From a checkpoint of a small transformer trained on Wikipedia: untied embeddings.
MLP neurons of a small language model. Each row is named by its layer, matrix (gate and up: input weights) and neuron, and shows model dimensions 80-271. Each number is 500 + 25 x the weight over its row's rms, rounded and kept within 0 to 999. Numbers have three digits each. A neuron's up and down rows have the sign that makes its largest values positive.
Before each neuron's rows, "fires on" lists the tokens most often at its 100 highest values on Wikipedia text that the model never trained on.

fires on: " |", " in", "'", "==\n", ")\n\n"
L3.gate1004:475535529467542487522545516546476505506499499499513483520495520492499540450482484499489521491484503496517498506525503532529493528510502550519498526502509515500535488506503536494503523511527508481494519474458466444493449499474495501499489487478491475512492500511541429484504510461475491470481494512520541515494470470534481483518535478485496472497553443465499514501504482498511497565479494484521505481506500476477514511542498482497460531513472540513503501475511478482509539557489515473531492496551501482535535531455512494512491431456472492482510530520481446500484496499472521518
L3.up1004:491488477489522541496483517482532514475528526485503472566539489474467525485567498505533461526522526495460516495480464510486514485504504486502513516492515476525504547521487523467494548520501460509462536481463491512508520467546448444485501432552530492530500487483522420504502520532518489453510478496488512516536482459522492500511508510543468511548528508535485503493486506538510504464523506508471488491502475521486476555490512531486514468490516535481469508516477474530528473522497500461490513517494514500517499502499521492466434510477540505498523520528479462466501543510452517499

fires on: " to", " until", " and", " –", " of", " from"
L2.gate601:473511493490503528509483477531494543510519496486516490494501477485494470438446502510495504493508527495516510450491525532479485504575531490518502494549521528517495482472483476503540445497452532476514532512492476539455521512529497489488472483477499484511540504463484543506519471513541478480533479510527458438492485529544523511496535556539472533458536502489491514518516528499519494533508466466541493509493500453512494472490502524554499532540510476506467513537441489499478479542510501496505503514501457449511534550496509502525489517529519479530476508522568480515508455507500522542
L2.up601:487515528482547483471477532517491473464500490498515499542486495532487523452469546550475526502531511521511528489492499505507548532484497514552485507519474504476482441513516514492489494505477486464482515477477468521505496475496487533476446539522524489523472479548510463495529465538503493476461494478537538465517480492468523511444482505519484544523481459496493487451490509484527468507524508491512498490455487511484522531495528500520510506456510459520497454548478505483508489501510474541467470481513520487504485525489478475495488500490485517518488538519502467524497486547479530551

fires on: " |", "h", " of", ";", "0", " in"
L3.gate514:506501477491473488457528493480486473484467487525548499520518485483502529539514488496519450501481498498476477527519546514514488507490495473480529502549541479494502480531509449484478539512511484484504492499516514511528481471528503484486482522549460520548483481552458477493495465497502510487503488544523452464511512502513497492513483512518498493453560518539479533525493494516485472455548473520520515498485498510475455526498485494478501494504505499524524510505470482500470508506505525533506533538521494507498513510460486514504495474538521465538489491493474525460521518515466505489
L3.up514:539456499527472502461535481483460473475521504500518462490535498512520516504483500481461507496489454513455495470505545499569490504510512495513507453514484481561475468532548493493511524502518513477464508514535524494555474486512503502487524528490492517516452480496468521525516496468485493514478486505478488496524521511504488503525495467494523494443534496468486489484493495504491476513536491530475483499484443516518485539484453504513448521513530501516539487529503478494469494506490499524504489509480486526523514473460519524513557526553506489494529501506504473494508521550498519498

fires on: " of", " for", " at", "2", " in"
L3.gate866:470501514530477483494460534480499465530490540479490534533517503526506485492540461527508468488516485516530531459503474520529501489513477524504478487509494551458501533463490502558536553497449533509521488461469517467503481503496496479464515495489500489471536519505504511471491480487523500494481498479491484554464510491506487540527484532489453499486494505469503551530531449513463494498474492479508506491495470493519498496489525506505480476528475458531446515551541501521556479555511473498535462538498525493539532455495490513477549505503461493471512453497470476504492542551478482507
L3.up866:518489525500483525510486461563549519502502500475459494493519518509495528522506511527463472467558527486493514527503474518502505468445507535492496488520467488492507530465482506495527483451525474473522537547525474501498515512468463532473518504465459536515491499542443517506529524469537492497537432531548481489479501483496479505508490529501487497535515473498499514522510467475525533507531504527566501494513527544458438490499488464485454550511474490486523501514506500497491485505526531488465535476477505514526491497468478525489522513526467458509477512520488508491472503510492539443

fires on: " and", ",", " in", " |", " ("
L4.gate577:472462478543481504493526490503498513501478534486490480509513495452473518534512485484467495514534503457488508530485499504472468532494468500487528508467534467505512445468479504515504463535484540479516486501494525470525468442499460501468528512538518524474478514461528494492563516519505502502454537513480512492468413492461484485474484502494509480479517459508503511483492524518486516501485450521455443519474471515491502526508469538513445467488507512449499496502464486511492487474506468527527507461514502498481544492504522494484528491488522516520510533488503523499500519490527552507
L4.up577:508489451517465455510472504496469493497472513426493509508500537487467523536528499486542517504468540539493505551473460469497469489521502518504501496474533466514480456535519487466471517476559530519554514526537483472489465466503512505522489515518503457477499462488535503518502538472498502467504475493475462460505494510470472496556493579512519496497479477462470477495452513490484507501467488487480531535523474522495516531463485533504501512485530478543460506503485508520486535496499453496524495521529505496496509522489503507505518495450470509471471502437484452507512516466497532553

fires on: " –", "1", " to", " |", "0", " -"
L3.gate340:490493522531513493501486542458501479476482516466503461538476494482535476463531514503553516487488501493447508533491488507500510498534478539515446537491469495482466482482538426528510542483491513510479499504495468519508486480544512461491518516505476494474485482498500513524510455524509500477480517483477493430555472496513515516527476527522443501511469484467504501552505430499503451476496461496488494478490513483481481483516508504511459488506505496476488436479469501522506479506472533519565528489481468506537474534459531502477506520488494495480492520517573474520516507517482548533
L3.up340:472487518482542521514476566492512479559486478486511513488484481482517476490519539507503496476497524512497533502494506492491536489513519485529461453503500501512478472515488469498493528568458486519467463479488510505462481525449488486479509528497500551500480462500497476507525504498530509449509481508544474474542491532513512516496497506505473492532467513474466493486508494473472516513557474533520502489475547532501523522475516544515510464484518508520509493505440493497505508491481514490545510515478495471467521519471496521437476504464492474518502528534466482512484500442527529522

fires on: ".", " back", " side", "F", "4"
L2.gate967:503485494483536477594493474491529483511535470506486520539540537489493512536556461508496496561513518499563517531444493512475471483515505463514512475465511509493500489480479532531499515509493498476492527474476519496528478515517503483467479541470482485504478500522491493512488483485513514506506466518494460530496487508517529497506507454486508486501492473489475487491472508493516543445513543494483455476506541491503512478498495462526540497492513478525522513495520468500521473498500518495490483505500496569470502487507490482536512470501511510507510542487487459479497518457498482601
L2.up967:499442530491530503514506540485485545520513513505518498511510510496499491507464452498525513515545430532520468470488510486509493519457530497498532564512542473501461481517508491505474492538523473507462517535469542480538535534472507502474500494441504502479479472513466474482507474509548517518518471495492520466491489524493510497538483515515488511503497487475484485474494519503475556495479454504528497552492487471564511481436478457503501496501521533497531568503460475507496518513523447493442462518494489520480475483512483490554488448477484496468514464504488503526532528557477469500

fires on: "9", " in"
L5.gate300:509492506529500502514488515511513506470548524500515493496535459535483491491523505500491481478497558463507498476525495496487511497474481508502522505433482528500474530454532461515519484501495474468470505487516473488480531502486499491528479506545519504473480515530551560478493482495475547470461506552450481533497465495490507483483506484499511479496510507459488469518531471506543486488468479471516451487485489514481512528502494542471524468470500504512513502517530485526493521454537521494495511495543469507513497494528513461488557500525507507434523480493485472464484494498490492483
L5.up300:565522507472517483483483517480516491472510538489470531562503458492513524504470496487499522513474505542489514472497476476518523499524535496528461486471496512497502485485505499425535536518516521549507479515538454532531485521509524471501509524521495517509518495484529465514469510479527471499497498498512480495520534473495480513503495504510522448493530512499487526498554497456424492473527544482523498517513469477462517459510510479515549497508501494494470488480509498490484482436503481483499501499508485520556532487459495508497502485437465523526540520531531509486501487508485476542

fires on: "0"
L4.gate297:484509531528485477497477505492468492496495476496513517499473492500480484469506507481463480452510512500497557453542527528521500498499515488419528505538552482489535531489547490485510588501556521455477488467530496456477520455502494520539498519500462479490468469484533498542479480471510542484468482521516525496508496526501505528507513488509492537480468510504439526504504474518447520545503492472468509522502494522502499513500497485503496470496474483492510498459451500500484451492475483516489471514554506519540476474502530508459522483502527495505487447509529478501513500479520487537
L4.up297:500502501474515452489524539526437495514529532504475473515504532517510494527522552483520502513463531502476471512483527479557521504486513466520500550491517454511557463514475530504538506462466541439461485492484469479473554527501506472510488472542517486531472492459516532523508508486525472484475496538506488459481537533528523543505496488512484496501559528519489486470508481502474475485499504487481526490479486494496512452473486497544483510500496557525494485495494474497483524486490516514576459470492491474524475497502534473445542494539477518478513550512505514501534496539474460469

fires on: " \"", "ah", "-", "age", ":", ","
L5.gate683:515521491485482476516486504485534493474487498512475480523538463504479531463539458484494516524523444536475464513502499575511445481493521497466506496471450511481518464550529476508499545515492494519525468530511530539507487480518532506484539516498507460493486508515478513484510545487501517479541508529503502509488510479482482469509537524431531559463506480536429453494500504501511474456455510500554545493484491513486518514503530476524525492499487518529547532511503517500501494511466515485458484501451509472467522531499527502498490545496495546523509462499471481485476507498526473479
L5.up683:495532499503459506498510528500466496515515462498468493518497504439499499525512501540438501492506461539498532470489468522487488495471528487486494486484499544555497517534535459502475493482535478495512484487521539482521505514469509503488539488524505504508520514497465529490475489490503493474501546485506520459509526517514509518500537497486521503473497508498498518515480495498502500486483449495546485489518489493515510485461504510529492514518488458521550511462507516505473505499427528518463492491501510521493497479522473506503536537535508538473478506459478542520483522527531502508

fires on: "'s", " his", " her", "’s"
L2.gate928:482467493477484543470455497516542529515481499518527537528526548508492480511540465508497528485477476445431465466498499559549513501523508505485508509521493460498486523524489530499540481472483530526467504487516534537477511490482544503478536481512446507531507525539495481470508481484469505477475508487483522512487536515460512491491521503509473491516517507479507517490525504542510464473497448479495531478501456504523446504467462546503511516515493467534480505492493496482477509497570465486544489525507534493508497482470487542467510512452492495467502461464524480503505500501512500519
L2.up928:502534522520512517486478456498517475519497565504519523502528479529486488540488527508480549474476452543480531488504493461495508520494497513473497509461477508499509485510497486503534542478510500541478476516429504506468506469476496510524535510492502480485476468498506491512447492503517507476525516499465480491489488519482446502468470517537509505475495541426477526508500496529501508474464486507542475481521474472527467480507471498484457553478534507577482519483510512486474507521532511506506498489512523430501527485508496515460487476484500531478462473518510518452531489513528535529

fires on: " |", ":"
L4.gate80:537493466497509466495509493474527446515495523474537522505502499554523517521517490500463530508516535454513484521503507481485476473521468480472512522483500515479551479491448530524489481515566514487452516528520564519473475470455496448485517512481507502523470531483488454521485471483469516487447535508519499492516498497504498488481484491468494465508554532529472495494482481457517506526475523531547490520500456494509496519538533487509471484493514490473510489514537477466478541459508517516458451489510493528439505497514484502467483473487477485524516546498500505512527463490485507503
L4.up80:489471499533528447473470508499485496476482472495479509535489528475455541463519504509486554497499470523459492506513546468521531531493504498514527528514463527463505514498534500500489497474478507503481540462491511495518491485530506516492516524518495506470512496504523489514485476493540517529522461497485461504537485514540522469518494478486501456501478500523517496457513504541427510481502515533492490482487518518436503493503505514489504554521517532499511469498519516498490477517546446489541462486531532512538514522484496536484516504465514521486505484511519505514457536465454506557

fires on: ":", "-", "–", " ft", "\"", " October"
L5.gate729:488500486508502517493495514508487496457531500529482487515506480499514511478533510460498495514502493515437558510449493531485463500504503472548488475499486451506485506547483480470484520521511495524462487464472526527493491511563454490519533544483531456531449505512462515559483565464456483526519519480538491539459482471471495491463478512484497520533504516516483473466518479511513495483500491497531512458502502531528496525495498514492489500549510470536497496543533524548523524506508490522460484507459476483510533493513516494512491475537499517511536482469508508514540552494538517501
L5.up729:479513544500531518488524546543499473495511463506491431512510477503485500522486470520449516529548509512454499488529515510512507500511531439508569480505474529518495453473508498485506453476508468467518440484509489520473494539519470511537502530521527475472453505475538504504484522480512502491554481507527526506481520511475537508515527510491435467503483526550495472503521470493472495478501515480483539500472510447503450528496497502564545523521464487484511520515477484529464496507526462493461525530474460492551503506463485534519480507479493480517501504492519544531482499487469489517

fires on: ")", "\"", ".\"", ")\"", "\";", ",\""
L2.gate796:489504525461506566542492527489463470529498509491535478506453501468473453471507480494475470480504573528486475478484523474552471501495519478531503510499507514526520459505527528535516489529469529479492507474489503479540488492486516501486524529537476464502462528510511512470487499503510503496501503500528507480512464526496504500515504535470510513478478495524515517523477470553533487494497525527517505492452484536488487468467510485491521484533506513526523499545537470506496530465494515502508515472541474497512485510483504520470489484512540515489504480502504520503522492470522546474
L2.up796:535495528452551556492509485488496486526528497466497520494528509452483468494474487485497477493520541505534488458502470502505463484496520510493490515475488521498492470500519503562452506516460499479459573461511516521497532501490457490501517521484470528490502531498519520489483505504502503478456479522513495483507488507531481475496538552482495520475474462470528541485494463514493472479501521517516514472470481513470475492466476526525510495533544499523456459536508477457550513498507488493506512500470479513490517462491484521481489480490488514517510508530505499425494523497509502477

fires on: "1", "4", "2", "3", "0", "ch"
L3.gate990:477486537550542498532479491507493502509484502478496500495528484488460494465514520555481492461506516512495479515538525515496483504501523531526486504509523504502513550477446482484529546553512516495487474457451481533480568506483455470511545530510497504507483487517481527443481485526482482510490498539498484446513495523490546538517527460492499466523474501462483449518520479534508503534523458445503475442479485488491496530509518496515534474510520494519497443474493464526477485545500486485504496505512501491448518508480534516512530534533473491528496500518501492528522488469485484492
L3.up990:476500489484546495472467503504465500454514459475499496537506491489502504473541500517541479468497501507444467532503506535446491523488500518516523530497538513486507545467494491500539478494456486456466496481470484489473527516537487498476514476521500484472475535541455536488540473522530505505494502512532484412515506479515530516492495480516498488533521444498472503498493493526515488540511464483512473465482495500498520543462448540476492504520491524536486507529496486540478562538486482504536461533512505530475521508449524548503505513559507498472506515530452463513532520500448485457

fires on: ",", " and", " to", " or"
L5.gate701:488503492515538490490497515490495482494519488530479472506458517490533511499475434517482514487498513455495510467494494483485515531515518499483513510495476492490515471500529492509447482466471456473465520492519474466544549512535493472484511465447530514500502500484494466485452529488516507517484488488470499515513524471475479559525482479515456521502532461457460474480515474509503476479476496500501518516478468502517502506455487515467458547529526554501524506495493528520511478541553523487494490491505460516467518503489457489502558520504495513508522506502478454507478506502477499497
L5.up701:521511515491562516552503503490497482499486476497484476519489530496491511509506522480501509499476510512503487457464533490535498424490501454472489493509476499469489479489462514513464508531507468524465530467505488517516535523497474516500520503494525481507562490447502488487487482470505496473495483586537489518488483519541467508466506550520504477512527516549528491539515505494493507462488482524500448513487459511524502471528483514487539468447485470504506502437521506492548508459487461502527508500486531514490514522514480539529507477542491539481487545486504496528494556496507509469

fires on: "–", " end", " early", "Early", " to", " and"
L2.gate994:464517493496562474495551498531493466544517521529514511448448484479519491521480498544462518495526541482523536506509485525524496508565515440537458487497463515438467516505456480526516557550512508486528488474493441472480457509506495428528469482467495490513511521469529486512511506486497502515485529503500486480469487481511532520531504451502468487562518511506463498484508494502479495488516483503501520493472473487534509500503506528496505536528538492508485500508487532483465484506525452510531511488461521508535533478544464505510533527498528528520508484526473539518535521506503485507
L2.up994:495518487567495507548497452488498492475526480471502470486478489513497520465459495473450521481511547482506545522504473513453532481516501506516534484540450460467476498508482506495467490498497499508523505507514500491499474562533498473511535471474468511551502547503516520491539486527519513481514499521485496552487502477479505494468489478571492485510536480495458483486568483469528522487509458552516483473513476490528531519483485531532472495497472473466513506465505459526519524455547479491507526481503502515485540507481527475544509498498502498486488516469469482538486510472526473474

fires on: " to", " described", ":", " succeeded", "ed", " as"
L5.gate1062:488456439497519496475494521504483512493509490511499526484516491472490517456526516509536496517501486521484516483449479482469518489487526503516508537490509524528524494464519535510521519450489499482517533522502472481510481514501524536495496497530538514518554507516468483459496504492530548520471475536509485548510519482470482473521490455500501511464476498518471462470489485499486495491513502482544488502451494481476481486504544512491490506536467545519521491505516515495511455486428507459507516521523477493481476538514494491555523472546469469459509453462502528507493466510500536505
L5.up1062:516451508537505470541499497564502520520500546497493487500521480458462474500473502492545423497498447530482515487512497528489491502504508530490526504488482485500530473501458505517482497512418450489484465491506520549475509505526519498514464486521525442478466485491530476499487503486515542512515530507475494518480521500507495517471496530554510549450482495497505465544484498504516518506477469514528494467503524520493448480486541517522533492530417499495541453512504510518521451499484506488495493509506499519515493508462518502463481546513509488453486481485524484522534532504516552508

fires on: "==\n", ".\n\n", " ==\n", ",", "===\n", ":"
L3.gate280:519493470533505488512532544496485510480506460545495516473459459481509519551503491503477517479477479481513498517468509476484474498452490491468527509459473503449554459548475543488529496519518493480508563485486494500459499489503502463505498447503542548506485541497506473514479492514497470531498566546486441503495545504497477487462462486461492486482525471523500517444504444493536514522499473499502476527475493480518547528513468524483489503455524506499503491543492509450468483491543467507489471485487541508444502468517481546506440487463534493507490519499467531510514522486554518497
L3.up280:463550519473517515547502521444504516502527506491486524505486478503502502472514492473490522507520457525464466530489526553527541512505510471508491493484490545522493520497523482457510476505453485497494485502474534508517531495510496518484494508499526506517528487509483516440492514484448502537512429455476488511464478488514538516533534483490496523508549464498493458493540464509482476475512523539486470527543483481436517489496481458471484464519452477525531500481516539483512490486486472456497461495524462492516526480507487493506498498498533491504528517476480515528522551517488541425

fires on: " to", " at", ":", "up"
L5.gate901:499495501490544483507497513508487464462496550495489524477508529476491527452547485494516519517492494515520510501486525527517487518480459526511518515508508533457500503485527522532512541526486470484464456511499504487490499522500481485493508500509478481511467500516508490476486523487521510531429502508489459514504493492545521513523533462417454489507489504497474458465510463431473513539511505507555498479522485497520511551490467496449532490471500501542468483489531478481476505488469512503486515522462528497470514472467515509505571514482495510461490436470471485456544477517517538488
L5.up901:528487500531533500520447482523477514509514493505496517470533513508532523520526500485489521507485520543460499493483496549535473503483524507529532518483519487508500488507500516522542554515458509499486454510518498517507469471485501530532489499493495472495472469498510517505487496541505476550446482573498516509456474525508467492488494508532493453485495545476497485504520465467501464497472471509536540435503505499523504514480509466471496490528504467507515479528517528521470508524491476446492479448487503503448479475496571512512502493484517505460485463482512492487528451496508495483

fires on: " his", " her", ":", " of", " an"
L2.gate934:534493527528483473518509497530533508491492507518537506515464510487500515520484532526462478527519528492541511485480513507474436544476488518507507488505519527479499458471555534492510515490475524496472457513474451499521534488494484508501475497511500532516526531491563475526506473526467476521500515512533476473461544444554480531501465507517496519521502473490493472462536469505469524507480501497441524504470571517506509528481515486474521510512494482512470507458488534512500503500507495492477547453551426484523475518501474497496472481481460524483483512510502492488507461497524485487
L2.up934:510494495508485467507502487491471529499510507520475466503548490506442526487514515501506527497514530515534495535527505507482460501502520495497526481475509478486489503481559535506461565498486492505529527525525492472488522499511498486499453479525545501485550503504563494525511507505492480554472524509505475525461513479527512532472525525507510493511513481518514447507500485473521542497495464491428499489493520501459517515479470468491508500493507504496498505465506525495497523508477458482532540481525497496523454494547478506517465460505523488503485494505556487509523477512531490525

fires on: "'s", " its", " ", " her", " his"
L5.gate647:519477487497486466462473468435548486488539494487501514502508501507499492488501502503506484463498504520525493481480500516516507484517470496487506499473489534487535487534490501493510510472485564522511519499492496529502528470517532510520483501441493535513493490441546526537494538511513526462504506443542551534500544510514540505490504450521541522491484503564557510508499533552466532515511467526524511473480461490488462511484510505480543516536498491490476479527498521512532494524460489506523471539496501468547463495470520482501519503513501455513511472484478483515557513488425528468
L5.up647:524495526527546504528496535498471482575501506474466457539473531481511505498503511525531481526477446505488461482494540466475478547454481530459521559530482527531501489491502505500515514478492527533484503522467512507492537462471503512531480478454512530484492505503496483493475482548501471510517532528511474529472535508485483476469509483506502500483515491455474468525516471490513507494514514453509503462466516464496486518501474487508475509512509473497510495513521501502521525484467475484564521494443462437553451482529557527486462501505493527496484495499511540505493487518549513469

fires on: ".", " by", ")\n\n", "\n\n", " of"
L5.gate38:509497513484514479468505514481510515490555515510565480512527491506511527511484505473475510459472484481509441484484527536506507495500489496490533481469488553507507524539493495478509512458494475492493556456534510504517477528536484513496446489501481575563486469488501512519524476509505486485535510541490488516503498452525488493501538448520536490488503501494491526470491479522518470480529474500507491472498524474427558523508503508489457486497505521480502477495526525527503498555515484477546486523520485545494516489494444513490476487504499515522486502532485461507463492501501476516
L5.up38:488485509469445501510515537515496500499536485514474454542510503514569464493503496525522486583511514505498460497468486500538450495495471483498500535515507461469496505448472578468491509509491505470499562505482511462497445511512504466532487511482477466520471513501513501505479520501456454516495469493473524513452516466492483508499519509512499507512513519507493488496493504485505469434493503516525486515509518515436492521489475469513539492471507521517539546492541489486436497515495487502522528552476555499536527494507481477509514507505486497521516515467506511447522514514490516498

fires on: ")", "),", "\""
L2.gate581:540460511515504535515496500486493522505502472466559526528467495489485445501512483490476530530499456508486487474518447480499465489449533527500489523519493512525530465474503491485535516492509467523475538470523463484534448477475488519532490528525488489489512481494504495494510508485495469489491495476497523509480525532462528507530508499536525517476475480530495509519508507502482466529525545531516470506524481498487485456460464503494545525503473530514479494508494475516494488527497538510520492513516506541500475457508551547500517544531495511511504502473501530473511507503488511515
L2.up581:509510515510538518553521472525482522514532512506540520547502479486460498519540424496528483504421522535525504479538443483514475486520527519526518524521519533479518473514463504535493508503503456469491510502496509536489494505501494486520487517498494536462509488513481482521475494495516467476499507492499507536503515517494524503505546505494523493517458510504515485494538484485481462497516524469515467450505443507540502466466483554505517520519495519477511493517489506467591479481458491496513525512491499509493496474503504531466493561489483500518510501458479499475477532506506482532

fires on: " in", " of", " until"
L4.gate567:503486508518503488517541493504485511526479542511506526504517513488510479513525506461483530505514534483510536492492509508485461530506466485486489494504498540472510479467503468484520511495539525518501486495534509475473505510503453456442465509530494491494531456493556492451466485536522485491505470532545494465444522529544498465487477529508521477522522496453480503520545489506495495568505529536487469500495467482481508503493511497518543480476484515508509499499509483527514530489502507474522451478522464473567485514532512524499561453489508488485478478527492497410520510516485542498
L4.up567:513486464501513522509536542449496496515487468457490507539514515454507521521523530512514511530528541496535518504490462480500465534487498501522506497505459444474495510496485498477484526454457494520517530519503460532466553513516484463528485531515512501496550489497513476515507493471452505481477464514449503501508498511490505509532509494467514517528526506452515507515488489522484519493535529513484481512493473529504490513499520486516535492480519520510505490477462464497525532488482498501524516517499503534543493528470484503482507493454467535495562446477483502516526479544525495556

fires on: " of", " for", " among", " after"
L5.gate656:491494509509466505481504466498495541488485478523482524466491485463470526510475475548521502541552512523495558477546507514439525542474511520491496478503530504500509467481513474496556498493467472515493477501510507494535478510533464461453533509502503514538477431490468518548535519540505494480505489495526474524470485528538542483483492492498456524511535519501447511507467476532477472540474525476474467513508466470503472488478489522505535493542484528488524498501533495502511481463490547445500504521484492539532498487524492554522519494522460506495525448478474497488502537532456575472
L5.up656:497486502527504501497538521492454498485492466491447493459495516465481507463496512513505509554538504489468494491497555494449485497524513491449492480492530521487521479462495504511531452465464527542529480451551465513525519516519487489466526474534488499543495530461482479528491498510437477468535549491473482502468467515522560518506478488492516517536521513450469503478505514545435506524490516500521490470512498505493469515514493476519499519546512470473505502522529504531540494473524490548467467493493491508484503531507523509507532454489495507511500484439491488497522513509471480472

fires on: " ", "end", " of", "á", "0"
L3.gate78:509516476508523492488442468518509492462511464523523484507516499513445490499512491478516513484542523491490461526460498478512523526462551450514518496516504494494448530524518533514553525462517453490525466499504488476496535529501443456507509488475498519489433500512534471476462518510510558468429525477518528519484536503515503507479476487460499453499497459473547521518528508489532480545494471443479493529504490494524491541496518509487477487500497518533521514512514502529470492484438485484533515494515495513492459468484522511507519519511543529504490476524522524484541557523520525493
L3.up78:485466513494468501492471461520476467464485478485493523499531514529525496512492571514523525535479513498498536551473526482505476563532475469484499470518462449480491482534494475506514515506445443490517456472499489513554499519483509463511489468516539443516533466496498505539521541492528515468521477490482493493503522508484469511539518497496477507534496516472448534481485468469520507507536503533505517491458508482549450475517495525455476549501501511532514498502504499508503481497492495506531476482506503517543506540546509477518532519485488513463509529486512538499504556515469539521

fires on: "5", "ron", "le", " rain"
L2.gate516:565554496444530505482521496478484497535447447498499521485508477475511503512490477487475488468506505501510445498494511490521475529511480491494507497495496511522488459519484500489489450489494482499488471495502492513544526501468516537507509499486475525509489538491439524513486516501534518521490476483527499505553503500490472499484477493509500516490476496506513463516483524500511486528493480463492453453486510502518442557525477518483540517551442486525559524457547509471512498507460491533538475497518504528523496476552480494511491494491511542458481533475530481539504514511510548504
L2.up516:485473468492493534470497537560494552486492519543534494497497502535483478515492526506497470492498464489538472476500447515538515496551504502464484485494527526508536510480460491516520511479496514515477537501487515481494504520515491484492530478440471505511521496498505539516507538461496534557495507471508475483498488536502480568509505511495478495470510506490517514510503493504491499511443560485525494501500507500507507496509454503435498468468500491531548516493509501525521482449508510505536489497524463517514501525505477492524545517442515544499486467519491480513529501541478474507

fires on: " during", " During", " at", " to", " of"
L2.gate543:488501497553484504515493503545492510494543498461501513523491510499496492561494486521504464488500486520507459491514494495499479521515495481554481532520514518510486502540521493522478498501488490519475449471434536532523521479479497485503485491509510498512553506501496527511503505493541496515486503493467484484500463490471483503538514536522508500483510523495474476514499485480496495485517507500505489447511502491540506516489547479531494482521544503508512501506512460496509500492511549506486491467499517494523522506508556499531538541482495472496528501448446455493435481514490470525
L2.up543:496551505488459540451542465519468512477510480466493526503531471511491508552503493512491520504531484491539542504493510482505486507478511496537481507494498470485493523542506452468485485521535501494506495491478520499507517477455495474545486455474453524514489503507495503496558488504547507502492468478493471509478480472528503518519476533515504483461480492465492469459477446479504534476527480480543497500477535518512480541511472487470473469477541476456518471486443514495517492520511514486475486474516525487517547511483543486491555514532507498526508512464508488521471508478477480525

fires on: " ", "–", "9", "et", "end", "0"
L4.gate507:482517520477466499481496499464521419479491508453478522503494519474505497513466517503491496478484524495503499471488450456460518481488476467538521490522508511496522515498488525477507497469520500472470444509471490494508471471474539492560492494507517490469501510510525511490504456502484508499461420492483487482511489496476530509525486495520474503524467492548493543488501473479517501469495490511514489475532481512508470513485510543497489516516499510459519454492476551524502500490453529468516492521457510517483526518498476524475490462508488512521473470524494509519503476554567504532
L4.up507:498505511461496487403509516492466507491496519503475519533487535458494498523524501522497553517487500482484488440468491444518544472477511480485487469484518511484550467539478524469535474505498450508485514506496550481507489469523493489514482472486521494495466479536523471534510471567492479481503495523495500508457501476503505499480501486491526456511516521497465506528471490524490526487528541472556476523461504546470493475508544515506495500440510481523507459453522479501512546452515486438525504530504481491533497498500507484474500518521448500506486493510489506507503484495498468481

fires on: " to", " –", "–", "born", ":"
L3.gate1067:525522501480532460517524499491530516515523517477486493478487491513516498491481512529485493532492501504543532546451488545503461531532514510485478483515478497515477508484510443534474477507510529489477525475524498515500468499512514543493500480518530502525542512507502516519542506531501525507502567509551510460500469512521512468530483493494429528477548473508459498518525500506512462515499493460556501479458504487501524511489528512512475526489475495487505491519475568516510463518534482480512482511506458523542477477458467553479466502480462457504493504430514474507479514523515485476
L3.up1067:509522527479574475459514500488489512505497458516496499507500487539482491472498515509497547542506529482501490522516506496495513476519469461512487488559489524520527478521486489469502527510469466515482507479524424511459480470488452520472499473517483482536564482464527507542502508491471512475506495473514448525505472490520555521501497481470488486480531473523515479494477559493494511503539450482491466500489519510448527534513493480473466478512488486477477507517484505529531478524501472491519499513455503513479506501492479537531504461517518463529523518442539494478510495450492488535

fires on: "9", "\n\n", ")\n\n", "ri", "ally"
L5.gate752:482491551503485491489498511438465488506565509510516497497484520521497524476502493464473515509436460497512516479460518516528514483508532495504444471508480499497495497508484553482503524466511518466477553488465541458526526504490519485473517505477520538496493518522461530485501496508451499493552496484507520496480474513537490491472520471501503477531496497494508537514484501477522484502445511493497471515471470509489479536472542499489501501467473497504525540526527494490490502552498485484512472481531469528503489497526457483511499485519497462514502496527508477510513454508547567507
L5.up752:508497520498539482569458512471485501521518478516510484465506485509506522530491514499507521498492489538479492482459462515514546489520500488518456522477497487474538475518508520458517537478514542480445536503491537466524485476475476496468498510462485536491493525476488486511478511533447515485521497489469495559483524463486491497461478505495500467503521526479513533502463519489484520460478469512482522516450485539461479488520463480521494480497514465508477475518510502496461505494536538506435456550488498514487478446531496475473464493476471486496472511472547480485521468514509521569